{
  "num_attention_heads": 8,
  "num_key_value_heads": 4,
  "extras": ["capped logits"],
  "lr_head": 0.0129,
  "batch_tokens": 262144,
  "max_seq_len": 512,
  "max_steps": 5250
}
MLP neurons of a small language model. Each row is named by its layer, matrix (down: output weights) and neuron, and shows model dimensions 176-271. Each number is 200 + 40 x the weight over its row's rms, rounded and kept within 0 to 999. A neuron's up and down rows have the sign that makes its largest values positive.
A block is one neuron, or neurons of one layer that tend to fire together. Before each block is what it responds to, as a language model described it from the Wikipedia text at the highest values.

Responds to: Fires on the token just before an expected country or place name, such as list commas, table pipes, "in", "of", "over", "New" or "County", as in "Venezuela, Colombia" and "of New Zealand".
L16.down693,194,205,182,136,261,210,196,210,204,249,226,121,167,264,180,194,202,139,205,218,208,159,197,214,202,177,237,219,177,218,289,206,247,205,192,208,117,171,134,222,170,199,222,130,229,199,240,232,169,185,199,204,161,198,225,216,179,151,280,153,180,184,243,220,90,186,116,231,273,212,205,70,159,208,196,256,224,198,223,151,226,220,149,251,221,228,253,207,164,330,289,231,152,252,185,185

Responds to: Single-letter pieces (J, F, d, l, c) that begin or split rare proper names, such as Jessica, Jovan, Al-d-gate, Doug-l-as, Föl-des.
L13.down32,242,225,233,209,214,181,264,264,225,186,194,181,219,128,174,151,191,193,157,240,260,259,108,209,208,218,202,245,238,239,199,162,218,134,243,197,162,185,212,112,179,165,187,234,94,174,161,161,202,180,207,225,193,141,136,262,158,208,168,237,247,218,200,96,246,152,210,174,188,110,229,231,289,177,204,326,170,221,222,144,180,202,244,193,160,240,194,185,235,171,240,238,106,198,228,173
L13.down105,146,102,295,153,188,221,226,208,200,165,165,200,205,98,244,262,191,209,203,192,182,201,220,145,208,196,160,192,200,198,133,184,132,165,251,202,185,228,194,176,258,239,161,224,147,249,230,174,169,246,202,220,201,107,175,203,220,179,209,264,165,245,132,216,180,167,220,181,163,133,186,134,252,119,222,188,229,199,322,164,183,276,105,234,278,262,186,218,255,209,234,179,229,176,262,241
L13.down188,163,177,176,198,224,145,168,199,222,308,213,222,245,217,253,212,227,251,170,172,262,255,163,162,154,169,151,213,288,190,192,211,147,188,245,245,248,201,195,155,187,222,215,234,279,163,211,150,171,228,162,217,243,185,317,202,158,213,192,213,246,168,227,171,193,286,186,219,232,195,178,282,240,201,230,209,188,262,230,156,224,193,172,139,219,200,156,250,238,220,179,249,127,186,249,304
L13.down200,178,226,260,254,268,252,131,142,209,200,205,153,164,307,121,211,246,217,232,242,207,185,205,192,192,152,267,188,136,125,145,183,216,214,247,150,253,164,233,161,195,155,300,189,151,201,182,175,136,248,137,173,244,238,253,180,290,223,255,274,214,212,238,205,140,150,179,223,202,216,177,151,217,217,155,229,264,264,220,194,233,175,198,176,169,216,229,209,234,222,183,167,175,182,145,262
L13.down278,119,167,170,225,209,202,212,235,137,153,168,218,197,137,196,189,193,209,189,122,199,170,242,159,198,256,175,144,203,157,274,177,160,133,205,222,253,262,224,263,237,185,209,232,244,207,210,217,234,269,162,177,261,192,149,192,225,141,201,204,190,127,166,179,219,224,126,188,214,113,224,227,189,198,124,194,252,238,210,287,227,159,213,198,256,195,273,219,206,186,232,253,204,264,202,204
L13.down324,184,248,204,235,197,189,180,264,127,133,194,180,219,160,231,215,248,207,228,226,236,257,273,164,189,191,192,174,140,212,233,239,213,168,182,211,159,167,231,197,165,141,206,152,130,198,189,206,252,163,250,236,213,165,300,250,257,161,160,177,195,223,297,205,182,206,178,226,199,195,163,235,131,199,258,198,205,214,108,144,212,193,202,182,190,212,223,217,232,75,174,201,128,173,236,225
L13.down328,172,209,195,205,251,186,292,128,276,214,228,196,269,176,212,219,233,213,165,182,196,216,232,167,181,190,152,207,273,171,190,142,272,122,94,212,198,154,268,161,175,253,232,195,256,230,174,294,168,214,216,215,148,176,191,175,195,167,116,209,264,223,242,280,192,182,156,174,191,222,164,225,205,219,147,236,161,176,205,226,193,208,125,194,197,258,188,189,215,161,198,314,186,151,150,202
L13.down543,212,163,195,203,221,188,188,142,252,119,245,263,165,117,156,215,168,143,225,174,210,242,253,177,222,236,157,119,265,190,150,203,148,247,212,200,171,212,247,147,222,173,204,290,175,231,177,168,169,190,208,248,252,244,205,246,185,198,144,200,242,254,206,222,260,169,108,167,207,203,225,124,182,189,195,253,178,185,239,245,160,204,251,271,145,233,206,169,233,179,174,207,135,272,188,135

Responds to: Prepositions, commas and separators that come right before an expected country or place name, such as ambassador to, invasion of, Republic of.
L13.down114,233,207,180,176,230,222,155,165,169,236,170,139,173,190,230,148,177,112,156,159,132,220,168,238,208,268,228,292,219,178,175,224,175,230,227,231,136,220,173,193,247,153,136,175,144,209,181,135,213,174,231,255,247,183,197,223,230,219,236,202,120,202,262,208,188,217,189,235,240,167,233,218,161,157,221,240,196,259,196,152,237,236,255,246,203,153,203,167,153,252,269,198,181,94,177,178
L13.down154,222,211,304,234,209,184,234,199,128,193,191,140,122,216,209,196,202,206,184,244,231,165,192,196,199,189,208,188,221,213,214,177,227,237,148,264,201,279,189,220,185,234,217,196,178,218,209,203,186,191,170,247,196,139,199,220,157,205,171,231,226,210,224,184,203,159,277,248,193,192,156,268,249,208,188,200,206,233,140,191,216,155,178,168,160,134,210,232,192,144,199,204,292,222,246,193
L13.down175,250,240,260,203,258,209,181,162,245,186,181,225,174,249,274,223,210,158,203,197,225,147,209,206,247,176,252,193,161,228,204,167,185,252,249,217,161,157,196,265,215,161,229,135,176,215,139,200,121,209,178,319,138,153,223,165,202,195,167,200,211,157,227,205,252,218,184,229,186,162,188,152,178,127,126,218,200,221,199,268,205,256,168,201,249,269,193,223,160,231,231,169,132,198,178,178
L13.down194,170,252,256,207,121,144,212,224,290,247,286,171,261,215,131,149,221,225,212,198,187,192,225,209,181,236,153,197,252,162,205,153,254,188,196,179,198,231,175,185,233,205,182,203,287,214,251,170,214,226,166,285,257,192,207,198,151,196,206,234,129,185,264,198,186,178,261,237,276,158,204,196,222,180,148,187,281,203,191,197,173,189,279,189,255,211,196,221,165,221,207,200,144,222,176,232
L13.down241,175,169,196,141,276,242,197,149,270,300,221,187,204,188,241,205,188,121,228,241,140,108,210,223,220,179,200,194,198,224,247,202,229,181,169,190,210,139,224,238,141,311,181,154,186,175,204,152,177,206,205,170,188,139,155,258,198,211,250,137,133,195,137,163,207,200,190,159,153,191,178,198,203,221,198,257,169,222,246,214,224,187,161,249,176,249,184,218,208,206,237,141,203,200,179,176
L13.down277,160,237,267,203,226,160,214,175,212,169,245,230,224,194,245,179,223,130,263,155,173,190,212,161,206,232,148,152,214,281,163,181,272,194,175,253,123,250,273,190,235,217,188,201,190,223,163,275,228,209,201,259,220,238,217,255,188,177,241,189,205,233,225,219,214,245,200,196,257,206,161,130,158,177,228,161,264,219,244,232,196,208,159,263,172,189,239,175,225,204,207,153,251,241,167,222
L13.down288,194,187,149,168,225,162,215,173,174,228,203,259,243,257,203,278,167,182,201,182,185,253,195,227,193,221,179,182,206,209,131,221,190,203,203,239,226,213,196,254,182,200,232,231,242,171,165,240,183,190,243,204,153,173,200,236,216,215,262,214,231,198,181,236,226,111,207,162,221,193,173,247,239,217,260,241,205,198,197,249,153,165,196,156,217,139,209,240,189,174,208,341,310,138,229,265
L13.down788,190,176,234,251,181,133,279,157,227,174,111,129,188,215,182,248,246,259,164,158,231,152,197,138,191,213,218,178,245,224,235,168,139,157,247,154,145,226,201,155,204,156,146,168,204,177,186,211,289,229,209,203,241,193,228,209,216,212,192,245,177,254,144,154,211,231,172,182,262,263,157,276,160,203,208,272,229,215,191,174,144,232,211,220,202,236,270,229,189,226,169,227,227,215,236,205

Responds to: Word-piece tokens inside proper names, mostly personal and place names in lists and tables, such as Laf in Lafayette, Alt in Altuve, Thorn in Thornton.
L10.down147,213,165,188,157,147,275,241,215,184,233,187,152,187,112,227,224,213,209,206,213,196,180,264,235,211,168,243,271,138,215,138,248,213,193,174,216,180,193,220,136,158,236,259,188,163,129,171,107,214,213,206,199,200,250,152,168,145,204,233,295,156,173,218,201,173,234,236,214,170,116,293,222,196,153,220,240,170,190,162,200,254,161,219,143,230,158,270,197,177,203,211,205,218,235,152,264
L10.down173,152,188,214,286,205,120,191,293,188,141,146,175,196,245,192,262,255,222,219,297,194,222,243,208,196,165,263,215,183,256,190,208,183,118,196,233,209,197,214,200,151,173,234,203,146,194,221,239,154,229,210,142,196,230,288,204,147,200,255,168,222,195,213,164,172,226,269,200,158,239,174,198,154,167,250,241,168,148,201,143,283,156,211,93,246,196,225,223,204,258,111,201,248,179,168,198
L10.down201,142,174,195,231,205,257,219,202,170,102,196,258,106,217,239,191,220,208,176,214,140,180,208,217,236,244,214,208,180,189,151,240,167,295,195,161,154,202,132,220,176,233,208,260,204,192,211,183,176,191,210,179,142,239,201,217,217,300,260,179,142,227,229,223,269,222,202,186,187,172,162,165,162,151,219,290,274,215,240,202,186,212,289,177,201,208,194,222,169,193,238,160,146,219,215,235
L10.down354,189,147,180,242,169,171,217,199,203,182,259,258,242,260,159,195,251,129,225,233,242,182,179,171,188,172,246,169,199,193,210,158,184,176,156,238,214,149,143,257,155,193,233,135,156,170,257,191,190,140,163,188,150,291,198,185,132,171,232,94,144,156,203,247,192,223,281,128,214,226,158,189,169,158,258,183,173,221,239,118,246,134,187,144,203,157,224,185,160,181,130,185,133,202,271,201
L10.down448,204,170,153,224,325,182,211,195,211,137,218,222,178,270,239,171,211,176,190,216,186,204,212,261,188,240,146,218,158,246,225,211,195,163,152,282,169,187,224,210,196,196,182,279,183,162,183,282,258,140,228,176,164,208,171,144,248,234,136,213,180,179,241,210,250,206,178,170,207,175,209,186,169,198,128,250,190,175,205,255,178,286,169,194,235,129,148,144,235,152,177,307,136,142,249,197
L10.down548,226,170,208,297,269,168,184,120,148,166,267,240,192,175,142,168,166,189,178,144,211,291,188,159,210,182,129,86,159,199,203,192,202,176,165,203,177,145,243,222,244,161,219,234,230,217,197,209,175,173,151,202,181,183,299,189,226,236,271,216,225,168,152,159,185,235,240,180,246,170,151,222,112,225,131,249,259,127,138,262,206,223,193,237,135,193,226,170,212,232,214,168,222,256,117,233
L10.down686,144,238,254,216,166,173,263,205,213,233,200,209,180,157,148,162,150,218,214,246,313,204,121,162,180,210,208,214,153,229,176,137,154,190,206,210,158,292,199,181,210,289,172,200,283,206,225,185,177,218,225,151,227,183,189,245,197,111,272,199,251,259,242,235,195,144,221,284,198,112,115,192,238,195,217,205,234,207,199,187,181,211,218,202,269,286,154,228,191,219,189,183,213,230,232,235
L10.down816,231,212,163,111,125,215,194,114,225,189,208,158,190,231,221,232,172,207,220,196,180,209,205,148,114,252,174,254,198,165,197,182,212,182,182,154,213,146,167,175,227,85,248,158,176,149,262,201,188,151,237,218,189,170,237,234,133,184,197,181,171,250,261,201,170,202,210,143,124,172,149,221,250,181,197,182,207,215,164,246,186,239,250,185,199,127,205,217,182,148,240,134,125,173,179,181

Responds to: Opening fragment, often capital F or Sh, of a split word, mostly first names in lists, tables and casts (Fionnula, Fallon, Shaun).
L16.down313,159,263,214,148,208,261,180,260,180,187,155,185,248,243,200,242,187,177,173,164,225,131,256,207,214,229,237,180,227,188,219,232,151,214,248,205,193,267,192,232,196,192,138,182,75,247,199,186,203,246,195,169,224,162,219,168,135,256,240,303,166,227,215,224,158,219,226,258,281,202,186,225,202,187,253,204,209,173,212,197,213,209,223,256,194,210,140,271,213,226,240,172,124,226,155,215

Responds to: Prepositions, commas and modifiers that come just before a place, region or scope word, such as around (the world), throughout, in central (Chile), Redwater, (Alberta), other.
L10.down22,312,165,210,145,324,184,239,179,236,149,229,241,156,197,221,195,146,166,154,186,191,202,223,191,155,223,240,269,197,145,185,201,247,220,223,188,129,195,233,241,177,215,261,151,195,143,259,226,234,156,251,254,184,238,261,286,201,172,222,206,161,192,268,174,153,193,166,225,191,181,155,176,140,237,158,190,205,218,256,136,176,154,192,176,237,324,252,244,214,230,195,227,198,172,191,196
L10.down37,210,190,197,334,291,213,256,212,235,156,169,168,189,157,160,210,197,243,205,171,214,202,208,185,244,231,205,160,174,237,243,185,225,220,142,191,206,253,237,231,223,158,115,198,205,164,255,188,151,196,156,194,244,148,207,253,156,152,194,177,217,167,255,128,155,147,192,276,174,204,178,258,170,209,168,268,165,245,239,211,239,211,269,227,218,220,180,157,200,166,184,240,196,252,176,247
L10.down117,255,144,250,195,267,213,245,209,183,281,210,224,200,123,235,199,197,112,237,98,195,201,183,175,178,232,259,221,180,170,229,145,317,263,174,229,243,273,199,175,132,219,187,137,219,230,131,201,191,159,196,222,240,185,137,188,232,150,154,154,210,216,265,132,210,160,192,132,220,175,216,144,223,148,174,153,174,271,200,195,157,265,144,170,146,203,128,165,244,206,240,244,216,261,186,136
L10.down254,253,183,230,144,269,220,190,103,197,146,225,134,167,198,166,255,171,158,194,220,144,186,185,228,211,194,246,292,187,150,166,243,178,238,232,262,188,144,227,273,170,285,251,203,176,184,258,211,178,194,177,225,180,161,223,206,154,237,219,124,160,189,274,187,203,145,173,275,232,179,280,220,185,194,209,226,167,243,236,183,246,255,266,196,227,309,259,120,159,223,154,177,263,114,161,237
L10.down286,243,198,252,223,260,188,195,286,212,214,180,199,127,181,172,144,219,254,200,152,162,258,189,174,227,159,213,167,140,230,194,153,136,190,183,142,241,197,192,216,93,200,190,231,157,173,178,297,132,168,193,192,177,204,146,236,130,257,230,156,149,205,216,230,279,144,241,236,198,237,173,222,240,237,219,230,123,183,159,176,133,246,130,186,206,124,246,192,226,137,200,192,197,172,218,139
L10.down349,167,221,269,157,231,187,212,210,234,196,195,249,175,187,221,217,206,199,173,229,265,249,166,222,171,197,165,234,217,227,212,161,251,194,177,142,248,152,219,160,159,201,211,231,194,213,271,179,175,268,178,224,221,242,229,193,252,198,169,154,190,302,230,175,205,251,253,195,139,217,192,154,168,174,108,214,160,254,198,217,218,152,232,146,156,144,166,173,239,160,225,243,177,179,184,157
L10.down372,236,209,173,234,219,166,186,187,208,243,193,148,167,221,184,213,201,188,184,223,180,153,211,235,161,257,202,223,284,158,180,190,178,228,197,232,235,290,228,180,171,236,168,168,181,178,243,282,221,151,219,170,206,188,189,262,227,168,219,173,260,243,171,169,287,136,228,169,168,195,167,231,223,104,261,203,218,229,154,282,198,160,172,269,170,329,220,191,253,210,212,206,252,191,226,211
L10.down761,261,220,194,174,244,213,160,211,154,176,224,228,204,159,186,135,114,200,228,207,156,254,212,194,172,222,214,252,226,254,219,180,178,175,153,220,198,217,190,235,222,254,238,207,145,184,172,188,211,220,169,243,220,247,172,233,138,250,285,163,140,242,265,220,172,173,223,211,128,162,214,229,252,213,221,305,193,297,152,205,122,197,228,270,243,249,155,139,144,279,247,170,195,207,154,179